Weights of a small GPT-style language model, trained from scratch on English Wikipedia.
Size: 8 layers, width 576, 6 heads of 96 (1 for keys and values), MLP 1728 squared ReLU, vocabulary 16384, 41M parameters.
Training: a variant of Muon for these matrices, 336M tokens, 11656 steps.
MLP neurons of a small language model. Each row is named by its layer, matrix (down: output weights) and neuron, and shows model dimensions 304-367. Each number is 50 + 10 x the weight over its row's rms, rounded and kept within 0 to 99.
A block is one neuron, or neurons of one layer that tend to fire together. After each block is what it responds to, as a language model described it from the Wikipedia text at the highest values.

L3.down188:52 56 47 52 54 57 44 53 66 40 58 52 49 49 63 60 53 57 48 50 52 54 50 58 53 69 62 60 54 45 43 38 49 60 65 35 33 45 57 50 61 47 55 42 57 38 68 51 54 38 56 44 61 56 54 70 40 34 33 59 63 52 55 38
Description: Role and occupation nouns. Nouns naming a person's role or job, often after "as a" or a title modifier, such as head coach, executive director, mayor, or actor.

L3.down1525:50 48 38 66 60 53 61 61 53 64 62 70 50 52 39 50 40 56 48 36 55 56 48 60 39 56 41 40 47 69 52 60 40 54 49 33 50 49 35 62 50 62 40 55 65 32 42 42 47 48 32 36 50 40 48 44 70 35 55 36 41 65 48 43
Description: Surname word pieces. The opening or middle pieces of surnames after a first name or initial, often in election, sports or credit tables, e.g. Mc|Cl|atchy, D|uns|more, Fort|esc|ue.

L2.down274:54 56 55 45 58 58 51 46 59 38 59 59 53 44 44 49 42 42 59 47 60 49 45 52 52 65 62 50 65 48 43 55 63 41 59 38 50 47 38 47 31 33 62 51 44 48 36 45 58 55 59 49 56 56 64 44 49 44 49 45 36 36 35 24
L2.down681:34 54 67 45 53 36 67 51 45 56 63 54 41 40 61 49 48 34 58 38 46 60 72 50 39 61 43 62 37 50 56 33 60 38 52 63 48 63 58 62 37 26 43 58 50 45 60 48 52 40 54 48 51 60 54 41 65 42 37 46 58 70 32 74
L2.down819:38 34 58 41 62 48 31 47 45 25 70 53 36 46 25 48 52 60 43 49 48 53 58 61 54 54 62 46 53 49 51 53 60 56 67 60 60 47 45 48 41 25 65 38 52 33 55 45 55 53 63 50 70 62 65 56 35 65 45 67 46 44 35 46
L2.down855:56 46 71 64 54 57 48 50 46 24 56 58 44 45 61 64 42 46 48 50 42 47 42 69 56 37 48 52 36 49 34 37 50 60 31 61 68 42 33 48 53 58 45 43 64 58 54 74 37 52 47 36 43 72 59 51 41 27 56 43 60 55 44 64
L2.down1062:51 39 56 44 46 30 48 53 63 48 42 50 36 61 39 56 61 63 38 49 48 55 49 43 58 48 73 46 42 42 47 52 50 50 49 63 60 49 45 61 42 43 45 55 36 35 45 67 66 56 53 60 48 32 50 37 64 64 50 43 42 58 59 52
L2.down1114:50 62 69 33 49 36 38 48 47 24 51 42 50 34 38 53 42 51 38 47 64 48 40 49 43 49 46 59 47 38 34 35 44 45 26 37 53 49 44 44 49 44 57 40 48 53 52 41 60 70 42 36 54 63 40 63 65 42 41 56 44 54 64 27
L2.down1251:48 37 56 35 57 62 47 49 57 24 41 70 59 40 37 38 50 51 51 49 46 47 57 59 36 50 53 38 69 27 38 37 54 51 33 40 47 64 43 47 65 21 57 26 50 59 35 52 51 57 43 46 44 45 57 51 42 38 48 49 35 50 48 57
L2.down1651:41 45 54 57 46 50 59 55 55 56 50 56 45 47 53 40 40 46 51 42 50 55 44 57 56 62 49 44 66 53 40 55 76 38 53 47 35 38 46 54 46 40 63 53 52 57 59 41 58 43 59 24 63 50 37 50 71 40 59 58 40 66 52 47
Description: Main verb after subject. The finite main verb, usually past tense, right after a sentence's subject (name, pronoun, team) in biographical or historical narrative, e.g. returned, moved, signed.

L3.down1061:45 46 36 44 52 40 50 33 47 46 44 58 58 61 51 56 48 56 35 48 45 68 49 49 46 51 40 71 47 50 50 53 24 61 45 38 45 52 52 60 46 49 50 59 49 51 42 41 36 23 62 42 46 45 54 63 62 35 48 47 58 60 62 39
Description: Mid-title words. Words or first word pieces in the middle of multiword titles, mostly songs, books and films, often after of/The/You: "It's Time For Love", "Smoke of Dreams", Stolen Bases.

L2.down258:48 54 38 58 48 58 45 53 54 38 56 66 39 56 52 54 65 54 54 58 56 35 54 54 52 54 59 59 50 63 45 47 68 42 33 36 59 52 41 59 51 50 68 27 47 57 57 45 55 51 46 50 44 56 66 65 62 44 42 51 47 56 60 67
L2.down298:44 41 53 50 30 63 58 45 35 63 51 51 59 54 62 56 48 37 32 62 51 55 54 55 38 39 55 42 53 53 49 35 43 49 18 63 57 53 45 33 53 50 39 47 58 50 36 35 45 29 38 46 38 54 45 55 63 48 40 42 33 58 53 50
L2.down924:43 61 46 57 72 63 57 41 46 53 46 45 35 63 49 36 45 48 50 40 41 72 58 48 63 52 39 55 56 55 50 54 38 43 46 72 70 46 34 42 50 52 59 49 65 58 63 51 65 66 52 44 42 43 31 41 52 50 41 43 53 68 52 40
L2.down1268:56 37 45 52 33 45 50 37 56 45 62 52 54 80 57 66 52 57 49 47 62 60 46 53 57 54 45 60 49 67 50 42 44 54 58 71 27 59 56 45 35 58 38 48 36 39 32 45 43 41 66 37 55 54 51 73 61 64 44 48 59 45 67 38
L2.down1395:43 52 60 44 40 58 52 59 54 59 53 46 40 48 41 45 46 47 53 70 55 50 53 55 35 44 50 52 45 51 53 57 55 45 62 39 39 48 39 59 82 48 38 56 65 60 73 41 52 49 68 53 60 45 41 59 43 54 59 38 41 53 29 58
L2.down1540:45 59 62 48 49 61 50 50 63 50 71 54 60 52 64 55 50 52 63 65 51 58 36 40 57 44 45 61 60 44 50 48 46 44 35 47 52 49 70 36 57 32 55 35 69 41 59 41 36 36 42 51 58 30 53 57 41 55 50 57 64 62 36 58
L2.down1594:34 41 43 59 56 56 54 53 59 47 49 43 68 45 48 54 57 47 43 68 44 53 47 36 58 35 51 36 47 52 58 65 38 39 53 49 50 39 41 61 55 55 38 40 68 53 54 67 54 33 40 67 61 43 58 66 42 43 57 55 56 49 40 53
L2.down1678:53 40 66 54 51 47 45 57 55 66 49 56 62 69 45 33 54 56 35 57 55 38 54 40 45 31 50 47 39 45 48 59 47 47 64 58 59 40 59 52 56 34 58 55 60 58 64 47 52 58 55 52 30 36 48 59 60 49 59 33 30 50 51 57
Description: Words inside work titles. Capitalized words, often pronouns or function words, in the middle of song, album, book or show titles, such as Let It Roll, What You Want, Look at Me Now.

L4.down65:39 37 61 53 38 40 42 53 46 46 44 60 39 40 48 44 62 64 40 52 47 42 69 52 41 56 54 38 52 42 51 58 57 42 43 44 57 62 40 62 54 57 53 47 33 57 50 56 44 60 61 42 34 53 43 42 47 45 35 50 47 46 68 56
L4.down179:49 58 42 50 48 60 61 63 50 73 56 49 49 34 46 68 62 48 44 57 35 77 54 60 57 34 38 56 57 40 46 43 50 64 48 47 61 60 63 55 40 40 46 60 44 41 57 53 35 49 55 62 74 47 38 65 49 50 65 37 61 54 39 50
L4.down296:71 51 57 55 53 47 53 57 57 49 51 60 63 42 66 64 65 44 43 33 45 52 53 43 66 65 56 37 38 49 55 36 37 49 62 37 50 60 54 56 48 44 52 50 41 41 42 76 71 47 47 57 55 55 42 59 45 49 45 52 32 55 40 56
L4.down477:56 13 48 47 49 39 55 31 46 42 54 46 35 58 66 54 57 49 53 37 37 39 47 63 53 55 53 53 55 48 58 48 36 61 54 48 46 29 76 59 41 59 41 57 34 31 54 65 45 62 57 41 50 51 57 54 53 64 44 57 40 41 59 59
L4.down488:53 49 57 51 49 64 43 25 56 36 49 56 56 52 53 39 51 27 38 36 62 59 54 55 60 52 46 48 41 36 39 40 54 57 73 49 45 55 43 62 47 47 58 65 57 55 53 52 63 33 66 47 45 71 31 43 39 52 59 49 37 67 42 39
L4.down694:52 57 57 36 66 56 43 57 54 49 49 46 63 42 64 41 34 54 55 67 38 49 44 40 64 37 80 60 43 65 53 42 25 34 65 47 43 64 59 52 52 56 28 49 41 50 48 48 27 50 34 52 61 46 63 59 36 54 49 57 48 48 53 42
L4.down744:49 65 50 71 33 48 30 55 52 59 51 53 53 28 36 67 70 63 47 62 55 36 61 52 50 74 48 54 54 28 57 58 35 49 35 54 43 56 26 50 41 59 39 35 50 37 55 66 29 51 51 47 56 44 57 54 63 64 39 42 27 65 48 48
L4.down1159:43 65 54 46 50 44 47 40 58 53 62 64 32 39 55 52 39 48 73 27 49 71 60 61 47 63 69 61 51 54 58 74 50 58 59 38 32 54 72 67 46 46 35 67 42 53 41 66 42 39 36 45 43 55 42 54 51 50 60 42 45 45 63 39
Description: Abstract noun endings. Final suffix pieces completing abstract or plural nouns, often after "the" and before "of", such as consequ-ences, object-ives, imp-acts.

L3.down622:56 41 57 37 39 56 43 44 49 40 60 61 49 30 33 40 53 53 45 52 54 56 64 40 52 60 61 58 55 37 52 38 41 54 54 63 60 52 46 48 37 40 67 43 45 51 61 57 49 45 54 43 55 43 40 47 65 53 45 46 60 51 54 46
Description: Main-verb endings. Final piece of a finite main verb right after its subject, usually a present-tense suffix (-s, -es, -ed), as in sacrifices, eats, encompasses.

L4.down74:39 47 57 61 49 66 46 53 37 37 55 39 41 54 62 51 34 33 34 40 38 50 59 62 52 37 46 40 34 60 54 37 41 59 51 47 44 49 46 47 55 64 31 47 56 37 54 44 36 40 52 61 54 50 55 47 44 50 51 46 52 60 48 56
L4.down79:32 39 65 40 54 49 61 55 57 49 48 58 43 46 42 57 48 48 51 55 62 44 67 55 49 49 35 47 55 60 32 45 23 58 51 50 43 42 56 41 43 60 49 31 19 54 48 54 46 39 48 52 70 57 45 39 52 48 52 45 48 53 50 46
L4.down97:47 38 63 54 46 46 53 48 43 70 66 48 53 51 41 32 62 60 49 39 59 51 45 56 43 45 56 50 32 44 60 54 28 47 55 49 56 49 61 42 53 58 58 48 48 54 44 63 40 45 37 34 51 43 67 46 43 60 68 36 64 37 60 59
L4.down101:60 42 55 56 62 48 51 50 31 53 52 47 37 56 49 51 35 54 60 52 66 59 53 67 71 51 43 42 42 42 47 41 53 63 42 45 55 56 47 48 48 61 42 59 41 63 60 62 62 39 64 47 66 59 55 47 44 27 51 44 47 43 40 69
L4.down259:47 59 54 48 49 37 30 45 41 58 42 46 49 49 59 51 42 43 43 52 53 59 49 51 45 54 56 61 47 48 51 58 33 52 50 55 31 60 30 38 59 61 69 56 30 52 40 55 44 43 45 48 60 39 66 62 53 43 32 40 44 61 53 60
L4.down658:52 55 57 68 44 51 40 32 61 41 40 64 46 65 35 53 54 46 42 41 45 46 51 44 54 55 46 51 61 45 44 43 50 30 29 47 56 63 52 52 37 30 50 37 50 41 48 40 56 61 46 56 69 58 50 35 50 63 51 56 57 46 64 60
L4.down1024:48 52 53 58 56 57 48 71 45 54 62 62 46 55 57 43 40 40 60 40 54 46 45 36 46 55 46 54 55 54 62 59 58 47 57 59 38 58 50 36 40 41 25 50 46 40 52 60 45 53 67 44 41 53 33 46 54 60 44 58 75 47 49 46
L4.down1425:44 31 51 66 40 52 41 31 58 51 40 43 48 61 46 33 50 60 30 59 55 44 51 45 48 36 50 62 32 49 61 52 65 46 34 26 53 55 33 43 46 61 39 69 53 58 67 41 51 60 42 44 68 50 58 42 56 45 40 50 32 44 61 39
Description: Title-initial word pieces. First word piece of a quoted song, album or work title, often a capital L (Liberation, Livestock, Lucky), and sometimes mid-name fragments in foreign proper nouns.

L4.down485:33 44 57 49 58 54 42 66 58 56 54 50 44 36 43 35 36 51 36 81 43 42 52 63 53 45 50 37 53 63 50 64 46 58 43 47 64 44 60 57 53 69 60 67 36 58 56 66 77 50 57 49 57 52 57 45 52 39 53 46 60 46 45 55
L4.down564:21 44 57 41 62 47 62 53 46 49 61 52 57 41 51 55 70 51 55 43 50 36 59 68 31 52 37 50 29 49 50 44 53 56 57 42 47 46 51 67 60 49 53 58 57 63 56 56 46 65 57 52 54 69 39 46 59 64 58 43 47 62 52 47
L4.down898:47 35 50 70 58 45 44 42 59 44 68 54 53 53 63 55 48 48 51 59 54 53 49 47 40 66 45 61 51 56 42 49 39 67 66 53 41 45 52 69 56 39 25 52 38 45 51 57 52 63 52 56 61 41 53 49 48 45 52 32 24 62 40 50
L4.down1046:65 56 38 39 32 63 46 56 73 41 44 37 37 56 41 49 40 57 41 37 62 51 59 56 49 44 53 54 55 62 51 60 60 59 45 70 51 33 40 52 59 52 69 41 46 61 50 52 43 43 50 48 48 53 76 47 36 67 35 40 40 56 51 44
L4.down1087:50 58 32 47 50 61 71 50 48 52 33 73 68 40 53 49 27 49 57 53 66 30 63 49 64 36 43 38 39 47 62 56 63 55 35 59 51 52 51 55 46 58 63 44 60 25 55 66 66 48 52 58 55 43 41 47 52 55 33 36 47 60 39 55
L4.down1154:44 55 68 57 46 54 40 42 54 70 36 59 38 47 49 45 41 44 37 58 47 54 46 56 42 64 56 57 41 62 57 48 40 46 49 38 36 55 48 60 55 40 42 49 43 68 36 58 56 44 37 40 23 67 35 60 64 66 38 41 51 40 62 42
L4.down1160:64 59 38 50 42 51 39 56 50 52 38 43 45 71 43 64 61 52 38 50 47 42 32 58 57 34 36 46 52 38 58 47 63 26 48 65 51 39 34 51 51 53 46 54 33 49 46 45 51 42 52 61 51 48 55 55 52 57 39 55 70 55 63 43
L4.down1373:39 72 48 55 48 52 43 58 54 65 49 57 44 23 55 53 54 57 48 40 41 50 33 75 38 50 36 62 58 57 62 49 49 45 56 37 42 32 21 48 56 40 55 48 63 49 33 55 60 48 41 61 52 53 54 44 43 56 49 34 47 63 63 58
Description: Word-start "c" fragment. Short fragments, mostly a lone c or C, that begin or sit inside a word split into pieces, often right after an opening quote or in surnames, e.g. "c|olliding", Al|c|ides, Gary C|ederstrom.

L2.down521:53 66 53 63 30 52 44 67 57 49 38 57 58 43 47 59 41 53 68 43 34 28 48 51 52 58 47 50 32 39 60 57 53 37 66 48 53 49 31 51 46 34 59 58 61 58 70 56 71 40 46 35 36 44 30 42 60 36 46 53 51 60 59 41
L2.down748:53 64 63 51 40 40 45 40 51 35 54 46 56 65 31 53 60 47 48 49 64 47 42 56 61 42 48 53 50 37 48 51 51 57 57 53 37 38 43 52 61 50 39 46 55 45 47 49 27 57 43 54 36 40 39 24 50 63 45 73 69 43 52 38
L2.down822:48 42 50 43 53 52 37 47 43 53 52 42 48 45 51 34 46 47 63 52 55 51 34 61 33 54 45 37 56 46 62 49 50 52 60 58 34 52 53 55 57 36 47 40 30 36 72 55 49 60 58 57 45 50 43 37 49 42 50 40 44 43 37 55
L2.down823:51 55 25 42 48 44 50 36 42 56 53 43 39 38 60 56 48 45 29 72 63 54 51 40 70 46 51 59 47 59 50 62 40 51 57 52 47 37 54 68 64 41 35 48 57 54 44 58 60 52 39 59 45 39 58 39 43 48 54 63 48 44 49 33
L2.down828:37 62 64 75 33 46 48 49 39 47 62 69 36 56 57 61 51 34 44 46 36 63 38 60 59 43 54 51 56 34 41 62 54 48 56 59 51 37 38 41 47 30 43 49 34 53 58 60 54 53 61 41 49 43 59 44 46 50 47 56 48 52 26 41
L2.down1036:39 47 53 43 47 45 63 44 48 56 63 36 61 56 43 53 43 52 48 65 54 54 40 57 56 31 58 64 47 46 52 56 57 62 37 48 58 41 59 32 55 38 74 47 65 51 62 43 55 60 52 43 47 38 33 71 38 73 31 53 64 49 43 59
L2.down1311:50 61 56 53 42 57 71 45 58 64 67 49 40 32 58 68 39 39 50 58 45 42 57 44 57 57 55 57 43 32 46 58 29 61 61 52 50 63 32 46 52 50 46 42 35 59 42 48 49 73 45 53 56 54 32 59 50 59 31 53 53 45 61 42
L2.down1661:51 52 62 48 52 62 51 49 59 44 68 57 59 57 59 50 55 43 47 52 52 66 43 56 34 44 54 51 37 48 66 45 57 67 67 48 41 60 54 58 44 44 47 53 46 45 41 63 48 38 39 53 45 84 45 32 58 34 65 56 37 56 55 46
Description: Title-to-organization "of". Mainly "of" after a job title or role naming its organization, e.g. president of, Chief Judge of, Director of; also at, for.

L4.down151:34 42 52 28 53 62 45 44 58 41 59 58 32 57 33 55 58 41 48 44 48 54 55 60 38 42 52 60 58 51 64 47 60 55 33 54 53 47 68 53 50 35 41 47 57 49 55 39 42 56 57 46 54 51 45 48 49 47 41 51 49 47 53 60
L4.down171:39 47 33 44 36 55 57 45 57 60 50 61 42 41 57 60 47 35 32 54 34 48 57 64 50 42 62 45 54 36 45 59 71 51 52 62 49 46 59 49 50 54 40 71 59 53 32 70 31 28 45 53 64 42 60 43 68 32 47 62 53 54 38 63
L4.down209:47 48 54 34 59 49 66 58 41 56 53 48 47 51 48 59 43 37 47 46 46 55 64 44 44 40 49 45 38 66 51 49 63 41 52 52 34 44 44 70 58 44 55 29 43 38 43 51 50 56 46 40 67 42 55 57 41 45 48 36 75 55 54 46
L4.down606:47 50 28 38 64 51 59 46 51 40 63 60 36 35 54 36 46 28 60 44 37 42 57 32 62 40 52 38 60 53 62 51 52 56 60 53 22 41 46 44 54 35 49 63 41 36 52 53 61 53 57 47 40 22 58 55 53 48 53 61 72 45 35 59
L4.down917:48 38 45 53 36 41 70 51 47 47 65 56 60 40 53 34 58 69 61 44 37 34 51 51 55 52 39 60 45 51 53 50 32 59 55 58 37 46 48 44 44 48 44 44 64 52 67 59 52 50 49 58 55 41 71 62 57 52 33 54 54 56 41 41
L4.down1164:63 55 46 44 43 63 41 36 61 39 71 41 51 44 60 58 40 62 34 56 44 60 47 53 54 43 41 51 46 36 52 39 57 63 67 55 35 45 40 49 45 52 59 49 48 35 59 44 40 31 48 63 50 53 51 65 36 53 63 56 45 52 44 59
L4.down1237:56 52 25 43 50 33 47 74 53 54 57 51 41 51 49 59 63 46 52 55 40 62 58 37 43 63 46 69 54 53 42 53 48 50 53 51 41 39 55 61 55 44 50 19 65 34 58 55 37 37 54 41 49 47 48 54 38 53 52 45 50 68 59 56
L4.down1662:62 60 54 47 47 58 45 67 51 44 44 57 67 55 58 43 50 56 59 73 48 54 66 52 42 45 64 34 35 55 53 46 58 37 62 50 48 39 55 57 45 47 62 55 49 47 61 41 49 57 53 65 42 44 62 52 23 66 52 52 55 52 60 54
Description: Main verb after subject. The main finite verb right after its subject, often its ending piece, in plot summaries and reviews, such as stated, insists, chases.

L2.down268:40 54 35 54 58 38 53 36 55 37 40 43 44 65 49 52 35 56 46 65 52 58 51 45 60 46 60 46 43 38 43 49 53 42 62 53 45 61 39 45 51 44 54 44 44 46 37 48 38 60 36 50 47 37 54 39 72 65 49 49 47 65 64 43
L2.down499:55 45 31 46 39 51 34 62 49 37 70 76 37 46 54 51 42 28 81 49 55 48 58 56 55 68 45 59 39 34 44 65 55 47 44 59 70 49 41 43 31 54 43 48 49 33 35 54 52 62 58 64 66 51 57 60 64 36 49 42 39 41 55 46
L2.down707:54 74 42 47 45 46 52 41 56 56 33 56 48 68 51 45 49 39 33 45 45 41 47 59 48 42 46 36 50 52 56 48 64 45 65 45 52 44 60 39 29 42 60 47 32 58 33 43 46 54 48 53 54 53 49 56 55 64 42 30 45 45 22 37
L2.down871:51 55 58 66 48 48 59 47 51 38 33 52 46 51 59 49 44 51 53 66 42 57 48 49 45 59 66 44 34 38 51 35 40 88 62 52 51 56 54 42 49 38 32 41 52 39 43 42 63 40 50 31 37 65 59 53 45 62 32 51 44 43 55 52
L2.down908:55 49 50 39 28 67 70 57 58 57 48 60 46 51 58 59 55 50 53 36 43 64 62 43 40 41 31 52 51 66 32 40 62 58 46 54 43 37 55 50 46 46 55 46 34 38 31 47 56 60 57 62 62 59 57 40 44 59 61 39 53 41 49 51
L2.down1356:42 61 49 56 38 46 67 56 59 56 35 63 41 49 73 49 71 48 45 39 24 53 72 59 53 40 49 46 62 55 50 52 64 59 50 57 61 30 37 46 63 38 57 44 23 43 27 49 40 69 50 42 61 55 57 43 57 56 40 24 53 47 78 56
L2.down1544:80 34 56 50 49 30 58 45 60 49 42 37 56 33 51 52 44 53 69 58 55 58 62 51 50 48 66 42 58 41 43 46 43 53 45 42 44 32 37 33 47 53 47 58 50 41 50 49 33 42 61 51 73 63 31 48 60 39 45 54 53 50 51 66
L2.down1703:60 55 48 51 47 45 34 49 62 53 51 65 47 55 48 56 62 52 30 54 46 61 62 49 67 32 44 37 69 49 33 45 53 60 63 62 39 46 48 55 44 61 39 39 52 62 58 46 49 44 40 35 59 62 51 69 49 45 33 45 40 47 58 50
Description: Head noun after "the". Common nouns right after "the" or "The" that head a phrase usually continued by "of", e.g. the back of, the term, the end of.

L4.down312:49 43 47 37 65 61 40 56 42 49 53 56 47 38 49 62 52 46 66 51 53 78 57 63 56 58 49 58 42 46 46 47 63 58 56 45 33 47 65 49 46 53 52 66 44 41 51 51 47 44 56 53 44 34 61 53 51 48 59 45 65 54 56 45
L4.down428:44 64 47 40 47 47 38 61 58 43 54 32 46 33 61 53 56 54 57 55 44 39 39 59 40 53 37 56 48 37 46 34 47 27 56 43 45 55 43 34 63 44 60 62 34 39 39 52 22 42 51 77 44 51 63 47 47 53 55 51 57 49 59 54
L4.down688:34 68 50 53 38 44 69 53 54 37 65 65 47 55 37 54 61 48 41 41 51 29 57 56 58 51 46 34 51 48 30 47 52 58 50 64 50 57 36 50 78 56 49 48 59 48 54 57 47 35 59 58 42 52 59 46 67 50 66 48 51 41 61 51
L4.down884:56 36 50 63 49 67 58 55 67 47 62 30 52 41 59 71 71 55 52 56 44 50 71 45 61 63 42 44 51 49 39 42 41 55 55 39 53 57 56 36 56 51 46 41 59 41 43 45 65 47 47 54 58 58 49 50 46 43 65 54 55 51 31 47
L4.down938:52 56 66 48 41 64 46 39 40 53 67 60 56 46 41 45 42 54 57 54 29 62 58 58 52 38 36 64 34 60 33 49 36 69 58 24 57 43 49 50 58 64 50 64 75 54 52 57 45 47 73 50 47 73 36 46 34 45 73 45 58 50 56 54
L4.down1114:62 38 54 43 40 42 67 50 55 37 41 53 67 47 49 44 52 39 31 45 55 54 56 52 60 42 33 50 50 44 59 60 64 67 50 47 47 62 43 61 49 53 48 48 54 44 27 52 61 51 63 42 60 56 30 68 42 48 42 30 44 42 55 52
L4.down1545:42 41 41 63 52 47 48 58 48 46 38 52 55 56 32 52 40 51 39 46 22 33 46 68 68 49 44 39 49 64 41 28 44 56 46 66 35 66 44 58 58 50 54 45 57 41 47 38 53 35 48 34 53 50 60 56 36 34 49 50 41 49 60 46
L4.down1717:70 40 72 44 36 32 39 58 49 50 56 47 52 43 62 55 54 55 52 51 58 64 42 53 41 52 74 64 68 46 54 43 59 36 28 34 49 77 50 45 45 48 49 43 47 54 46 61 50 51 53 46 53 50 64 58 52 50 52 49 55 45 41 48
Description: Role/title predicate nouns. Nouns naming a person's role or title after "as", "was", "became" or "a", such as head, editor, founder, president, physician; also the article "a" in that slot.

L3.down355:43 44 55 40 56 54 41 36 41 47 72 34 44 32 46 65 30 45 74 66 53 57 66 43 38 49 46 56 50 42 35 49 54 51 55 56 50 41 59 27 50 34 60 63 40 43 53 41 60 54 49 50 46 55 55 49 22 67 34 53 41 62 44 41
Description: Abstract head nouns. Abstract or relational nouns heading a noun phrase after the, his or in, usually before of or punctuation, such as demands, capacity, needs, and the Swing table cell in election results.

L2.down17:50 51 59 56 38 54 51 48 63 53 60 46 56 49 50 36 51 40 56 58 54 47 50 50 51 48 47 39 49 47 62 61 55 58 55 60 52 62 35 53 51 48 47 38 49 63 40 44 38 47 46 49 53 70 49 46 50 41 46 42 51 45 58 61
L2.down55:35 40 47 59 54 54 50 28 74 61 50 45 45 26 46 54 55 56 54 48 64 35 54 49 55 59 57 61 39 45 48 46 46 50 69 59 59 57 59 40 63 51 72 74 38 68 45 51 47 39 30 59 54 46 42 36 63 44 46 42 35 30 63 42
L2.down81:40 57 61 37 71 31 42 50 49 63 56 45 59 53 56 54 53 34 45 48 58 55 51 50 39 53 48 33 48 62 54 62 53 48 53 50 36 61 56 50 60 41 40 64 39 27 35 56 39 38 40 53 46 50 49 48 51 52 55 31 67 48 53 45
L2.down98:52 57 54 39 65 45 49 51 39 55 49 49 48 48 46 55 41 39 49 55 43 49 67 48 49 64 72 40 58 46 71 51 51 48 40 75 45 42 54 47 46 59 41 38 39 52 57 47 39 45 50 52 53 51 44 56 44 53 53 58 75 55 52 51
L2.down582:61 45 49 41 43 44 54 68 45 57 39 48 74 70 40 49 63 40 48 54 50 43 50 35 52 32 36 45 40 53 48 44 54 47 37 55 59 42 38 51 52 38 46 45 46 67 45 46 53 54 63 43 57 44 40 44 69 71 33 45 45 50 47 56
L2.down1280:38 58 68 53 43 71 51 58 54 51 63 63 61 31 54 58 38 35 45 55 49 58 43 41 44 60 58 35 47 48 55 57 57 47 40 61 60 56 64 62 39 56 41 35 45 44 39 62 22 42 57 67 56 43 51 53 47 49 59 60 55 63 72 51
L2.down1363:54 48 38 51 38 43 33 38 47 40 58 56 47 35 61 56 63 46 44 42 71 51 43 48 35 33 66 73 52 45 41 46 65 53 62 58 28 45 47 51 45 39 33 47 60 57 47 50 55 53 51 46 63 53 52 46 36 58 49 62 42 51 42 61
L2.down1515:47 55 59 57 59 63 38 39 37 59 38 51 40 15 69 48 54 54 44 46 54 52 42 51 42 50 45 52 70 47 56 78 54 65 57 60 44 59 50 58 52 45 62 57 62 56 57 33 61 36 59 53 76 53 72 52 49 46 57 54 26 37 65 53
Description: Surname start after first names. First word piece of a surname or middle initial right after a given name, mostly in tables, rosters and credits: Tom Ram(sey), Michael A., Stephen By(water).